python train.py --head_dim=64 --vocab_size=16384 --hidden_act="swiglu" --tie_word_embeddings=false --init_std_up=0.0174 --learning_rate=0.00774 --warmup_steps=200 --decay_shape="linear" --doc_mask=false
MLP neurons of a small language model. Each row is named by its layer, matrix (gate and up: input weights) and neuron, and shows model dimensions 341-468. Each number is 500 + 40 x the weight over its row's rms, rounded and kept within 0 to 999. Numbers have three digits each. A neuron's up and down rows have the sign that makes its largest values positive.
A block is one neuron, or neurons of one layer that tend to fire together. After each block is what it responds to, as a language model described it from the Wikipedia text at the highest values.

L6.gate29:502474494558506540514485543521593523496493481529494432516518541526537534440557509493491442558465523470449461517537508495519424509462545538410557525468489517553493487516526493585521494492487510523485477519494526547516543530493505462473524421541505562518469543491507576512555508532444490501558477487428480487513509515536483539423476495555462407484427507446486504422508512537558493532474
L6.up29:478465474543585509446513489539523488473492467438480528519530541503517473452485468534440481509516525428525476489480466530528400481447477470401531457581430530534505583481502399524488499484472514499563539494534467508510448506507546463558494448518464499485559593522528546523503563560465485518498462558458488468444502522449485542445491473505538509446524433561509543511491411482490457554492
L6.gate169:485467530488590536573469482425462456440452451467543432476567481521450524476496479426510410435432549458498458456495489520630555470520463531506537514513478533431426479515483441510513531476470484463476480463529518504534428520483507446502492430509494529461552493545477514430484498497493568526525512464460522583465472544513516488460523447492489528492548505452568536446386505518482563444493
L6.up169:485448503353533543498516475503475528552506567552471504548557507481525479453465501569510612499473449542461528507548454515567526489485519510440524526557424485508465496586512516542473491554522540567499483457453538486530513498529493519495485513511468535454509484528492528495543478537528490515433492425509518503412484536595515505511462503507435428495518433474455519582569504488488568510480
L6.gate206:460490474508494481483459497446595509512580451512409543494607491537487549435535510471585502491489506507480517566479496544500585513489484537513577448472497487529477551470530551521473556435483525483505483497480516546459455486442502582486504496504519479509430585524522508415463458457543574519466486580445511577573552486455462546492522512581528519448479402438531486504539478489390514497557
L6.up206:491465532483483524556481452432443497568459518503486465508466498475511477459553494571517549495509558531459477515477470496502496446489546570463690531533462564509542460506498517547531541490496549543504429463451476506485473582535458392548461471539462514481475489510491448489477490510440467554518415406545526425469451468547552536458517470500567553492501499494478548450381560517568532500523
L6.gate220:502552491473487541451480465569520512463493508490525556531448543432470478480589555489507518457539459539443571498541500596459462457516516578522515488512505514533513463483513539450551515522532531538449469455456484544524554560481474519497441503514478457536404515520510510510556463514451496499551467475483511468499559523528548543525512483495526436453422494487551523523461510458526517476506
L6.up220:474476481424537506420481515429474511508476502485460501538448499492512482471513453544549494514490526546464488507507484505546547463428457506490542559582516495566458484521537653495498474475449520510500513482522585550484497516554479510504497477548493520514489515505533474479488482495502523590613535478490488504507569473493513462422501547496523491502441526534528457450479491445529565544472
L6.gate293:473493467479513522552504459467518435460540527506518418506503510557515472487546606505502536519449502472521466485496501460479510485490437512524489520594504521474539497523554576501571476546459567498516481514480524534497519485494518525538484492530470473456474466506514547511470420522490528529461512458475447579510484534503580446549438523475514478482503465505500529460505546467470491523434
L6.up293:478518536541521443471458463504504553440525484458558411516520474521497550452570523535447469508443501514471571443564494529454512463499537490472501520478483425498479560499481473588441506489493460507542480474491500537479497562489518462453471509487416422519484529493444479505481559507549479545481438461529458544480459532532469494523506494497533418463491484487496553428512475499535488595468
L6.gate533:524514469481456466484519471469506532396519610564514469455495534492546556532522550464523526495539475473463435509512577455510479526549492481537503555493504427485526438555522523477502495446570538496472556439500458568493496449503446493494531489460515547524430545514608500453478544482464445489465514504476505644539432498455473551448436482504475446468464567500474504485515494441474518523490
L6.up533:505514536490471535420537485548501485465468573467517520514486453552486595476494512457501483467497481545446511560539529551447472529479541558475563430449536457538545469506497497526495523478486530477508518512509451511497496548498506483421536441504485512486517516541531525540519533493534518488532486476578471514544502377510413548487476431510425525539556477510544519474529502612470468480535
L6.gate570:549505536584555476480407471501581481517499498504405542519488482477514556541536471469512509480393465432475508568465524537486472490481495546432503533454528515424489558490551488447517481475451509481503488467540480520507513507507470425442528441504518505558505508547463560540574496465510505544455460444485482515527432442496507504499515449556607495519482466417502455504479530420502481542601
L6.up570:527445498506556553528533464427499489457563468486457490464531537431481538543578470515555522474480534519482461516545535518484520512472491541456558407531511487512397503510527471428396508523525523463458507477493486497533528496512501543508505509488424474497454516469526421469504537526468547472503499528540460487512514477501546488495538525498479499441457470469543569523483492483469550496500
L6.gate686:422565524494446567551448505484467443568555448536485496572491577451491536464548513476497504530474477459467493508458516527439551510469585543535492525433474525442462456469579498508468586461452569562472512500457534464514432498535464487476491456546443556528470481533468423518508447500453514494578486551477519431548565461486445522531503469519512489465541524569517504518554548508519571547538
L6.up686:397533499501506475504476492503472461492506489511450483454560478487489575586466528453492558541471576449439435514535476502454446589519573517487569511535483527542506431546522498514499580455407484441428503484407493474512491564539515511496521498525511547495486461586500490487496503477484535505513552512596455434519510497473482577489518497523527443527496438558505504475529507524480514471529
Clause-ending comma before add-on. Commas (also "), " or ",\"") right after a noun or name that closes a main clause, before a trailing phrase like which, calling, saying.

L3.gate42:480522459525502487520523475525531498602549552538465542503416550522480480423522533465494529501514469491480526516481458531505520477484454485456557470413489492512564506501517430466486448471503454584459460468525488523488482470492531496501451493467469477432425487467493582515505495531529549533502503524513497556430436542576527621463511532498584502494546478487489557480482558534552561487481
L3.up42:503551492504508521499480547470433534526465510522511579441526485455465569502593460378477434492562568514527480452538516473535549433464534529545540464538552498486463495566468470472477485444470450535509463487507493477537450626539462539538448409483501483490498469459502542535484567557434508548585494461494425439474457502495541544478493485485510505491530537531514500444467582500572502451475
Hyphens in compounds. Hyphens joining words into compounds or names, such as Syrian-Turkish, pop-rock, U.K.-based, Chiang Kai-shek, plus some clause-linking words like that, not, if.

L3.gate665:509503483526539485501517531487469511499465494456566480533545435493474464531488468535418532502419534542494486518554539549420516487566475565523514521542501577431448541613519557465471554495468494508564508487513552528491512499496450486419488458516578503446457547521480514540416415453469531487480502487513449457480533527516553538550457555490567486484431457462527522410483422504577581563522
L3.up665:534548516494584508434522471462447520489463481462482464512523501498534538494549486566485520524532431571456566524507485542511499552547496487518458465463490509523489489451496503517502504500490565589525465512533507519528528573502468506508537492467516533534568511479446521496460473465528489554502493592523522475520528520486474530578443512435497430496438518521475521545421485546514539536524
List-item separators. Commas, semicolons and closing parentheses ending an item in a list of names or places, e.g. "Grace Is Gone," or "Scharrel (Schäddel),"; also final name letters.

L6.gate71:519516513431529508590464467571478435556513439409538532532445501485486507447528499485467507521529413507515596451567480466472528425503527501482558445573487453486473527533475586514437500529507515543497478475540573460511542523459540544449471529518533410441536520501514441483498499453485451477503517461501508497517444496534493451567456458558561502550555476439447454472476592417492490506507
L6.up71:543530485450509500456519408543548459514459532450466491464521487522511524462540453519444505488542564440552503511557518471481535494456466516540476597533436506467480509593559493534589501516488517483482491503474476470467541460475527460509507514506530438457499555479532446433465559513521521535518513509581461534466519448461545487474518450462525487492534453513507516482525549511447524508472
L6.gate93:482433501574477495437425444524498563590558601548484448591481441538540505481515497502482602532542516482442528484547444525485524494511480482497522467549499540541484527505601550527430524470501538483504462548524533548527521465526504497465478497561495467405527507487482514467509494443467425545573570470497532451491523562464488489487427532589487514489472481470545409474519556508427505543511
L6.up93:459521474549436512496470423565491509565481509480481498514452419499606492535561496556456573610531444555444523476533463449523456531468522479486541485492531527524498519516452511559470504599555472504511441570585506597526498410541449514491538508586470391410536556499446434430449472438593508577543509456536516522473542487513519527492523543440498488568569525455504526477512509479425445580495
L6.gate319:488488503502498513494515575516480407476512494563480499510421544454472439502470507508427557478512398592485516471490543541521591475478531471533495574541539480496523505529411460522481558501534458490483482563515471479519554454507594574493484525515540499511548547438498500539488523462475474454504545469559476508484529469486430560473494488475431527486494546455478506453502498557453499585507
L6.up319:460513485525479507468427518498491462491536494530510492460504508521450531488501501431382547462461388473405528485477581510503529491601546510459505543525531538568558473540439437486482531480466521552461426467453453543539515470486529607458530610525444487501517529478502502525452556539481506496590534486495436597476513470435494441556399479471534504547493461452463545533489515497480526614526
L6.gate328:482517483429510494540517473495531531488529523489493547581512502580559371462483493538437607555468460448517518455509454526502640532497559456404512478500518492531553558533512611521438542495464496546530534515439530542440555502536460516434520560530491558527565445542481508459476512414503463526511487558554489429535468491401512416553487473521481480428449517499473451443544490485450520507484
L6.up328:490564454448528446587526421472460471461589464454491510468534506454510479565504491518543553539541486497490476490452490434530536503492603476497523573472569447525553514541497486505535484512529505497532508517495516512494507494519476459426492523502525457493539445510495481504532531418493445478513522431564452512491576489478476508487518498458527560450555555524460478432501575502495537501523
L6.gate373:475499492524411529487523453534493444510485511476524552475484477522558478484513487482478492531452437495508600450475502492526526485500533411524516562554526490550506496487537521546456482480483545533477560476447438611483528486558524516451469510535467521472535531487458472456510523440536504545522521457592397570501554550451479446513495537516469503472530517437476455559530534485444596569445
L6.up373:446582498478441527466467490534511519534556518477516474568499519556535479503577535526455536553501448461465555449584489470532517526589491587504585518508506482550503531540483530548477527531491530506497505534516470465484491404571533556458520566496471496501602510485485534434445517474537456516509521475531522526512535543458506412470460533475498488504532509378476426528551528537471481595489
L6.gate378:491554501517487502529430477517483453539512526498463482537444508535563443549553496511462557502533479518518559494482471580496531520490531445595531520520502511496487551515579461441539488524444494492513479405530490518549549478561505563510502517484501499499506488561466484434492497564452458470475485503516400492525530521467527509481494479461460493553472485441529503492428384587493555490465
L6.up378:494515441495490553504512467465538456495512493487504454529482441499573506499557500540494520516530522460493543482516488488439574548554503457481541534452497479493494450506492454588550506438525541501462441525508413519456535486523483561469502516485482609467537520477431490486560528484524521525457509537511471558551606493450524478455478509466549536564494441440472423497535507496437566567528
L6.gate555:473544430501463505475506458475512481442502453479512536489499509578530472409518466504399485556498536549406573510495487431527483468492534482516556533473498483480432518541554508464394483565513574492513535466506386533501492499477496478460499553549481536472500501569465510485411592521551470521520514516566410577529517474494578500508497512512492498487531468440413448520536472531515528534474
L6.up555:446540431500412502482451450541527508494506537513515504473451494613527527451425452536463559555418496474506582455513499475560512424500565470447631526466509424482429527539598498408420455532539548546462495473519468476503516449505512534485452524518458488461540505550494472440486516466504512470555464482492470585486570519464500453476441473576511481525513507481442485548464496516431484491525
L6.gate667:490532554511511481484507503614513481523531580431510477615563493543481499553482460488504532503494434464466543475535459500597451494470488469489511598495491455549568545503462459495492507444511486540484512471505500490454514469563489406491461551539481499396549490470459442477484452485528562488479492491513449482506541469506502414482564511495481517446425479503439463432544550561504451485461
L6.up667:467495460515497531520565468519509450467534538517478535503519505497475533440483480455458415518563472510479483514474491472541511533565535458487456503604558483511458540449414467500455522466511484443467442553459533480516504498511554474484453499528522557552489422514487475432476498543557491552525507476522462566572548516477465461515494526474461586476475502515499505404549506521494481520485
Line and sentence breaks. Line breaks, paragraph breaks and sentence-ending spaces right after a finished line, e.g. after a table separator or row, a coordinates line, or a sentence's period.

L4.gate116:513482512458501529526475446442506562457506475543490453478521475498555462452556516446499482504520499488521562557532473599539492467547490506488478468527514481527486513490401557449400498449502497491496422454460556565498563487513528527528471512480434491448530488504526509502470502567475571480484508491555468551519402547464466585471493526522550500557516459499551500544581486486451507509588
L4.up116:463533535516534464532536462517541503519505480540513530475522455504491571481516510473540555500522541486496433435598483447452456481507522385545450487460530485554487503540522501562484450492553421441533482455379511430448555484529462523465507522490444582374586473519501559557529490517461463567480466460489439403534523491541492478469491460492465503504493481496604533539555512498493513512578
L4.gate153:496542469484487538497516549547515441528505462532464481497460509446505491576521493521503473484550516475433553525507545435461464447475552506580440504522540496517515550542521376382465514497419455380512517510516533536461462535485521481544446492503456510486508463515523497460509478487506520503525593512556542552505571491460497520446481416466526475506561517485524509531438520507513449497479
L4.up153:559499429540544474515448469574498434564470524467468453539552498411489496545428425516458484491519501559543549498540552500505448548524541548442446452550502526442549491522526592467498532507430560423497548540505438541463461459527543687498548457540515501492471539507556544478493459558450447407498522493541509504482529464460477499450478523518438528485548492542491505492514441571447488551501
L4.gate199:525486442474498518471457483513494456513559443454500436518526507397497560526481430432438540469465535506495454511469521469464563502524505509500484503503518484566522509502580512444487497493507429483471439529479480443490507469406483504521491464574528475615542530465541475515572471579519613476551568501556500543569455537499565505466533473521442530504515476536481547526518571513483477490458
L4.up199:464450515509477469459465499532474483496566473509465437491545509431536474429504458440478476477583622544534443503521553462514480522514461543454517551486531480498460525470531515443486567509427574528466516548490457516495564459467506469562507453543498516520512524464528472534450533544480547503634484512529527521499468511522499452468575557497466431567523488543466547530540461589498437512425
L4.gate231:468525514507492477498550476480513503450525485542480558514522511461502548486570532562460504467490543426405465503449473442538497544478541508562514395437485449491485533491524500496450504561397483392470526552506514499522480431446598517552456505545485496496482538530583506479481556562499480468547528526449490450521562488493468467533504530505479495493535501553514501520454515537478421520489
L4.up231:507586534501567489535470530442562506545518520531479455442526491566488551463448492518517483491456526452491583475524508465515482523503503496473512501463485497433533473531562535491464547488497498424458477503524504539510446483431547455487470444521489464484490524495575577536359500533531473501561522552499491522464497562475549489578603475450493500576524492520489517538462521561481426529500
L4.gate454:438499565503469528472538519576432479516533465479506532496507492510548514463445494523446440485550530513502543481432424560543532533598447535428488470519508503493473485529562532510573523402457495529519523465498551519488583421480489494558471489520513464496466481504382498456522493493454530458497518486464459469514500519539572467500513487523488537477459497501580524443501544527511512521499
L4.up454:494431545524535486472436508496533548511442486535517482469529496517490540456460511523459482520557483467573476458547484438468560491508540459476462518482490450541514556480583459492475495512508507524511499490496484492528502465557542506522501552491508554441492458541549514611517491522490498444481478471520579512492508439540489506456504455506548471507551471533518473426562529475469427597563
L4.gate531:508515513465519416550419471501476521468564585491448530541507466434451520512489483484476521537500573540512463398564449398459566462454537442467506487532501479473408537564483447473512519489421487481509501492496509514525542427554534488518544440512432458555509436509525502600531500601468557536446538589483495484512512470508420551539469423438528529522461466477515572509572537528513473468507
L4.up531:422494433581546480433485481492498448516496476524493547471501542491512537469543508554495548482506540514508464498548499510498487488480438531548474490544478476469502508459403512585524529484506453532496468441505499510505508487541550458566454499508473465515523431561533505557526517403490472501490532478501507485507514425447496526579444466536502482557484485477511508507476463458474567501488
L4.gate574:554477421477542473468529496483520500504493496503468472484531501514606534541598452507476517530527473529539455512418454438548497490486497550445501488486550428465550515559496431524438509451542528438514435430520453469495514486510451469451528530465474478432517483549549473531580530526515566514497532494479489516520438425531541454448508483497541535444463483546470479481507533477434456413435
L4.up574:522491452496499559508526421478532464469450485553387475480494499455492538555630459558478468544525503496536560532441487513515467516483487540431495543479532483421545509420497532501465547418516525519470458474510473555508487518564485455465442471453461542476509516465557533543572642486561502588492502452547504493540500435492495464468515481533521515516526500487475476390438498443541434472445
L4.gate597:563477426508522435469501451450534439482523430575458546515489522556503480541499542455541457499529475496439518464528461477506450455508477468453437469514563511443537560528497489441494529443498478481415439525512428507473454439547506565525526455508517485512484548428531513592549527465460530521576550481408440474514432540498519530502482478439539509493514530514499637486463515536452498520443
L4.up597:490530494494436520497526505511512483503473496545446415506519490484500444553518498523474539527428454528465443445518491517433504457518477555472495537503482473498460553521595552475483487492468513480576442464522447503483560604527432479489554506493473508547503550503511519548460495497464507490519538453465489533460466508518518584546518429519482549553434540431512499523509442484466455519454
Preposition after attitude words. Prepositions completing a stance or relation verb or adjective in biographies and reviews (pleased with, impressed by, disagreed with), plus closing quotes and the apostrophe in It's.

L4.gate4:526467508450437483523443538490469553658477459506552470459485458557504499463487443548402478495519508499517527490548457476455566530552509544538468598476494424502512551491546387541518562515459446511446514508495503485481453525541567517559496467564490525511460516505479518540520575503557513540480526478482523476555528408464526517424424529509636504518536520518538510426532560514446532566524
L4.up4:490479545413515488448487487493450559605411465509541608573538448477567543465502493467450479527561435434510539463455439495509507409553593493547437529486518355471514531482502423536401542560485465542529417523481448512498437447481490468478498464538482527441476481551447547504475483586442477477519456534495507481536531504547486417486506441505557517543493606544528544518526465561445550531487
L4.gate104:508458521449459489506529484520483456525457524494526497506526477482571496451551488533439519485557417520493528508596607505492531440473490549497544535506545485525568484427679505509477465489487448521486490539511490521521586476463478534542533432489499506406458465468476570549383600512463501515472541465520522514490520511458547494531517496494532516528450438479420539453532528450478463431490
L4.up104:529535496470494539467450520525481444540456559456565537484476557465607537399556547432467560543560421514513547509501521511526531456468475520542491508553515418501520444445549526491554497537497500525528474490508546547525457483495501541587516492470518511421494436475478557493474573590448492507466533498510534497480559453469513457571460499514558514475492475494469565493520557555504501532533
L4.gate216:506515477425553583551491492546514542544456478464541523494405548474496548510548446418480477608556430524519606467535568507496610459501464511497532482508469452505489520464509554463412514498449482571511369474503532579496481493489537517567523507557478450559519512465484550454483523497494498466446473459492500548456491496477416548540495501492514454522546498491490436483513503494398504528477
L4.up216:520540477450502517582410514570491531531396404482533530464385577509456552470552479473448494610511452471521542473499535526507504469445473480448540486449453486527478510481449585527389479514457476535467445504503504547488606471475525508532515546514435431513497528503461509470533522498482501527493514487539493473506461512509517507529428538509496483475487586446475469469530594518429538547452
L4.gate338:523559478381523572450484525533525549544465496499508562525513509467486507426498493501461484522542489453490523482523517466509595502535498548486506558464491456457600497488486522550403529552486511475488551514545555509529551615462470513500459540505573481462518395525508483418528513511457462515512572515442498528536551536512512624396478530461461496542497478494467498494531636498507576491503
L4.up338:479518526448579543453543517506503563499490504513517490532508459446492422444583532480525533502440557458517426520508524488502558513555502514597572550492546566501474506446484524571454493495483525546545511535495469525491533482455571493503475508563564495519529535498509466496516538476484511506489496505403494549495518547496510480468411477554515499536475488511500556526480606498487449482480
L4.gate497:557522488481467437467482436547479512499452434513531505501452506506513502479587544515430502552478513436458578449582562553535549484493565520495496463523459499527483532533500493475460478487496532514490457505527505518497452467467602526446501493488505455543528479560494502454492451478551489505588504413544583519376438543529498509441469499460472493501540506424498489419462578445521535564516
L4.up497:553502481423501496477503460507491456479478460505510518513534431476533549469565562515470570553514532447510616436512538520523502434483529470529486513497520508509500501520519517412521535528478565513511440526482561549514502486553604509486490522499400467458496437527510508409477482524474492494527437462578530517450493530516515412614493524531461512526498492428460497528442550508560564515483
L4.gate596:531493471406500522515517564492474504579438464479494546534436440600522471463550528485502519504574484525551610476530508482462536472443412482423533558500476496539508526522406525507547486461443558478510472517511434549518420473517530482494474500516510541523474471514491414499546510509464445510494499448546459548440462464537511494606510531463418556422498515400448507459527562585473475567530
L4.up596:473490448490496454463412452490481516600464501503512528539428408494537516459528468498463515608500489496556601444553487534511538404564358482538476490557448512521482488489498420505466461499507487447477422519460467532506460496482566476444530488506486531494495437521421521487460564439537448518483527460505549508516485465433462467514438606537531553487510507402504437500516542557422470563530
L4.gate600:525496508454471457481439541487512543551424486502561483546454428500508498455583504513449507540502436430469637478530504525504560447511490512499486565503472504571531515554462568528455500509479519502471446467456480509504532477531463517443499545498453494526458514481487475471488547476526458481534538442532443513424514532555562533497449550527476523483506478510488447545500521491408490517529
L4.up600:519475494488440475466451508465496548529407484447538511480465407504516475505551482528438493493453464459465636491552543530554582439527482492534438523502464511539469501577474566495469506499461506513508447462494508537500484488502496543450496499475408535475485496469475501484536552490512437473547513470541502531417475548561513517517472525552453507497499510475446428472524520504433490511549
L4.gate695:548548509512507536455508468477467476550518520521483516451499519495558454502505519466474438503465432454527491483510448506555485421530528476531515497429499465511510513449502448484541533498526478537489467470496502537495504507550493504572486454454505504536451547505447548509453565505552531582481492587511500525552483411535487510501463494499528537499480495503434473454542505524497476491517
L4.up695:460527535508499568527451518525514457474404491511470476604497599544427498517515558537446525469564503460498448456545520521558472511467490559487544471459572344526471505526451471419513490536460539492488398530582488494487486456521523521498501464506425516607492506509481525499514517466409530563471477445457541490532480510519517431475436472394518533447480455450484441548513488494481437507519
Line and sentence breaks. Line breaks and sentence-ending ". " spaces that close a sentence, paragraph or table row, notably after a table's |---| separator line or a row's final |.

L4.gate100:428475556478496466502523568494478490476545548473473508584502446459482517501541462445524436511582530441513509437489479573518513460520493469480460503551546467549485518528545568424516581440472505538448522493460554475492536525532470490485479502531453515493575465490512473482506555447492488506566467501582464534466564509431543484452500512511496480529495540479518575523492523496497522553476
L4.up100:480533451489549451542489447488474522560548580464490492525514534455490564489556497462554489500519481478493525542534504465524503489560490480459420490571540436543488506525462522434493510498533482528464472541432500478497512508511468478507457471527475518518480470486529486555484568461455504497527450540519465464503606528429523520444474488505587513533439542440532598492479523502551480537479
L4.gate125:487523486490515533571443450461447526438563578482541506570494555503468490583567517429609518500531479545464484549546541474554540497583546492477466501489462526501513495566486530535531550509448487450505510465437499435512594542540457538452462499559515484410578459537561503530486513424448452492519439512514475516610494484460518420548507553502539553480511478487501502458481497491499518488498
L4.up125:460514504508456516481519487464492495539460472453465517506527480540528534514478502465512576494475482405477508532503579486539428534516553458481522408479529512531542484463504522531481565512489521487529501518442552455537500510459493518463452461507524549408503441501510494546529505476509445522497487487508491526475521523456541512551531516475520476511515511510555587431500521443508492512466
L4.gate176:478449538514519507471468544431451501488463495566525482555472487561519535463562515539416501498525575515488487519558486533508414488514546530501568491496521548453497548417479473461502572563551540527555477428487576503523467536473392520524516453504542545478509500582497462542587554478551526493505484475475450571521464469586490451524425470536525487506448437478498527488503475550488598533528
L4.up176:512464538485570520571542511486544485421411469481526474488509557484505478511513538484520454468503543512468507494502566468512513481547507508520581504456474434468522502492533582521505564514524515495487452498508512549519493517480519453490547514484485518520485465614505448556516497490509517451481449531485471515589507459487529520554498468532473461464458447468506509481428457586483516531469
L4.gate383:430574527533552535497527474515518520484471418467502455453486534443487511514572585492442456527427567538494553488492412399497505544468551572494518500489467457485446510454480529488581503499536552522518499592566495489549483517499454461407510467581507489509504494598496476560466418479468465529489490452515411502552522429588506449486497447463515399520429546470464532516481504508524526462498
L4.up383:509505508503523495529512530539516466500535557526519511503496543499551505483523486434480438479536502461496591529426539399475528479529501480556516500518470434521425485577516546456536493469583512503520490517459511445504415535532468490467509518505500488553453461560522541532531441499455515502538489550455500518492627449491497501496539507528564406489357490481536546539456531479460512475544
L4.gate410:483504485511460504533419479455484501537527579512503479502509526598443503537498478495433464529552423540503452539467484509531493493572512531440466563516513465548447506570451496503486465543547473469506496502548552522475538504563517517494420492478579547364513512469529512506528498520492421502563523506540476535484526521479527488482515493539493517502563577505485567436481589517539489544529
L4.up410:442422571500482516537540438516568505571498471406490426549512500524501427515529525486591476462475461571433475498516535561515499541522447523499505600483530514533541538523502504482534511476547510503560515460516536524444475493482531480466435519582490539490483584479455492565472516422518483583511483497532485523515542573500497546478469502539487495481501428451535579493416493449499486520533
L4.gate551:511455545462494475477471469522471457504507453455474429456509538507521534444602499447548520480476510488522484460516546504525494502455613556519481526468529433482516500525528523538581483525446545478503510492546581512418576501546428513528461490491432500495462475387513523512566500500475479619563484489490473462494577458495528460530449421480472492486500503450391510478507528512480443439559
L4.up551:549473547415512464462511469554535550415481538519509460517472526479562500527589500417549505491437500500483496482485531570480504523538507625545477505453492445548437428520508514529531507478437480488522489470520555434426516546561459475488505480534514483482449457437514552504531540454512582513526527488482505516438551446509501482567421388508477537468513476483491518536504470558519479480492
L4.gate634:529535543478498589534512455544542522509544518390526529478457524500466530510476504414588469615457505569502475448502514442549548501521489511512507476468510480531522469544484547468488476482486557452486504490482508496457461471522532505452563520552510468548590487469577475531429453531456508463538479538550528522506578544441529542489532488498450457484571512507540427469517638430435468504467
L4.up634:535513560476497511503486499498483469526496438455533456471431553546475525565490588466499496530479525491518440530412519486497463506525403451423602450522501475522494490530489539515540475529451569482492498486541441559531532469475527520487446469581463498510532486497619553477450464528437554503457474520524486540510533543513516534532489512458479519419422490516528468543530574494514567543473
L4.gate699:452530449467438539487468544534575462548460528482496520510542561506502526477488569479554544578450488535512514462489459488524481484483498460475489596509517516467471500484515500512538461478450518555450517498571422509498498484498474479526467509533477528460464548535468515582466406523542499582527475481489466518485543587516506511543508505438517517500517545541492550467496454511513499432496
L4.up699:514558495444530508515416455527509512471425532581476469512517563543479499525564535472539462440446500492504497555413536449530508538512482567441480481538512486492432510499459441522457455547492494516461526497503458509530492515537535424589467503525428515573464511534484481569533582519495454470476526561547465487565501501472489503462487475571513475526514514507538546480500502491449563554499
Appositive-closing commas. Commas (sometimes closing parentheses) that end an appositive or relative clause about the subject, just before the main verb resumes, e.g. "The owl, a nocturnal hunter, was", "Jia, an engineer by trade, began".

L6.gate126:497505481508499539544554491554460498423524572497539497542449457500506511521416503458491457484498527543577433406492485548545510572445503524539466519490521422460513534416531547422504517485469462459473463494462529494541525505521545568495518522487482555485543519502483548520457474548483542533511527491532490571519472472445569476482460479470498455535546467585501446481521538495507469544523
L6.up126:478480518443502442502527533480434580492512450554544532550506516537560531517529497512519463557536472517527423507469518488510506488441543446518478538547492506492485544506537504490410506480496518532527464536593526444509476532465520587520508513488487484507511492473513526467503506573527438525485515499561489507499533490462525394562568453489506514458516488506531526504461518450543525495489
L6.gate204:459506494501488404520483475522506561412570492527432527592499470468495519520483494518467443496530548586483530491519596469461512493522520533551451495463481468546516539566508464483458481545499520524464432440474452486449550443572473540545471482451475478495502515474494533451455448516523512557474468474514517467473400555471469398519468493502438506482464490526475481476473446552473468495456
L6.up204:539484443479505436496487515554500456429545532505496545479520490492526502484536487487603477423587477486546542531560457505393529462490533508479459497516456576485485536586513425494496530419473458529474438508412528465454492489505527501481518512516516532501479487506498469483501551437521456465569492472492491464467518483488487484509536432569496471506540458473515520472482523516490448475575
L6.gate240:471596456556449505508457555478510504510488545524536492471553522471571491501579550408464476470508484443516529543513480530494419561454516467509449506518502407520505533503460499517563498512504457508493502520460494532485458524419435524612536477502409484520484558526586502497546465538505512529571497509574519473431469506496469453515529523576554516539474499570444440405529517473476506481444
L6.up240:455481418500487500474558509565502470433535511504520558497403459443477522421458524472423495569485529483498502460474489468562520514478503526512465421532492491552556426493437514511467484505484539472498517480527543469481579499455493581519491512522497508514501528548537444508507499523494526482502484462529502553462494504472473498487599471492573470531518480529505492541431564498520524482428
L6.gate259:472524489509476451463526532449507546454481541522524480477521462455504459446500513547451498510468472565582499485415438458531452496511470554425509502514523446539502509439478497447448432485457494502440498452515539472475506454529560533506507419449448472523484532495501456550489471517521436532546500497544538489468547549467541435513498568536566432493503510540509536484435559488479480596506
L6.up259:472378495465467496472500429454555532460446518527430536445525435545538464424450481514592472490452496463515455498527427524497446586435478493464452533582518576493497517540481481480488522492498453507463532472448482510486477525522470512533484560434441485464515542492472439457501528517496474477441444570481499475430495492542467507492514542440562572449520531499481479473480463530506388521429
L6.gate285:474497437525504530485511556594518419467507493511523384490518501537465569514577430440469476472471477465530517415526495496433461455469456460549489540535517425538502485423586556591444456432506553480526458501572467488486504551441496520507485455542508549536510517469523520512498527460490428513473514485527528516501484494463529484521472541432502482558562559514421497540477534555464433507494
L6.up285:464535469528492574478489524558489506405566478563492488510516502468501525478483430385450482554444550468524464527484515525470526446495492467489433490456553400499493552520540483447532468478476462509543514526526525515502548548467475539540499445498395539499450537486443532518483487516437494481560511494514460478421479512502519426526491456521462469567544536528431432508489497552453483570504
L6.gate333:504492471525480520545432490485479551563447508434563422499581469521555460438511468475528486628470467474521537514488497435516479480512488508577530403454424516478424514416467574578486499567529415508482524498546502518510543483449516505525544523491493515531540501537542566461496523474444540541565482436499520495529542528448510563492534470525560494500474440535512477488490491459469490577524
L6.up333:416597506516490535468555450507476515426517502498486531526532535525503522461551490481451502510522507470495493427446571497526517463497455561510497481494550576527477563483506440514518503485469543456493451495475401436435552504458510477544543508474444493499503491515473476591471494462524439504471502494526450535556461580496511489509537480449517517457537506527566511523463509461514503538441
L6.gate351:464538520555523540506492425497495481507492428531435507514555380573435418513509531472497534495450488483489500458462539549476506475528497528500488559543475506469532447508517460408490476496555497484530454512465450441452513540478468591539522522548439452466583469478443577476529478525501569476556529390541524538488455477447489605562581532487471556472502468466475495493515470502535476425510
L6.up351:454518509487486501502550493433465512510530470496437454525467447500535445499480520434496517490493447506529540495519467480547495525604539551488431527494436483514572498518401497504507522451526532527491540572540485525453534501533515540505499560569509504513509538521534612555542511506446506466565521471553481494524439528488458494453458442494519551458517433444521445508467486533530463523499
L6.gate606:519492455481458446522412552498520531497467457504473519438514537568516427462528428491525527487504528489506505552477505460467534487494475525544524468556489521428545502540544445443483459496467421431470490504472492453476496479478477507492502469472472465554436529433555496525491474580505504536565538503486493463487456523533553412529600537521534508534568460581501431448467444516546554486513
L6.up606:510489605436508452487490457552528459479505466472487478466521526493507502520517481528430517563549504471512455526419484524470478496507542552520471489497469427538535579508430523511462475465468518467489509552463466506510554479509480479531488555478461440517448494490446439497580476545440450538534457503566462475520449497508546541547485462568584547564502472483530476491494465422583472431521
Verb endings before complements. Final pieces of verbs and predicate adjectives in narrative prose, right before an object or clause such as him, that, with, to: ass-ured, war-ned, sur-prised, told.

L3.gate144:476507541448472418517514474506525474573380476545547464531426501527516493428521505525445540485562451440475562450516570566533519444472483579512494527528494512559519525480393411491518521570526457562424444551452502476556519493527500580462511488471491425506490478547467586523465527467492473535495517491612524457463539503482522423552505506505458481499564465514478446557578499486434561530512
L3.up144:455509483451447526441492441499459446481389515512520503572360482499507532375544499535377525533525538482505514425518547467507512475463475562505510454501513498546518522515465447495486531516472486511468519506437516489518515573527540510433452498490488482434495509533485461514467509486500467512509489434558507477511484491416512478479494440471486525426485490536393430458620452488455555509536
Paragraph and row breaks. Line breaks after a finished sentence or table row, just before a new paragraph, "==" heading, list item or "|" table row, plus some sentence-ending ". ".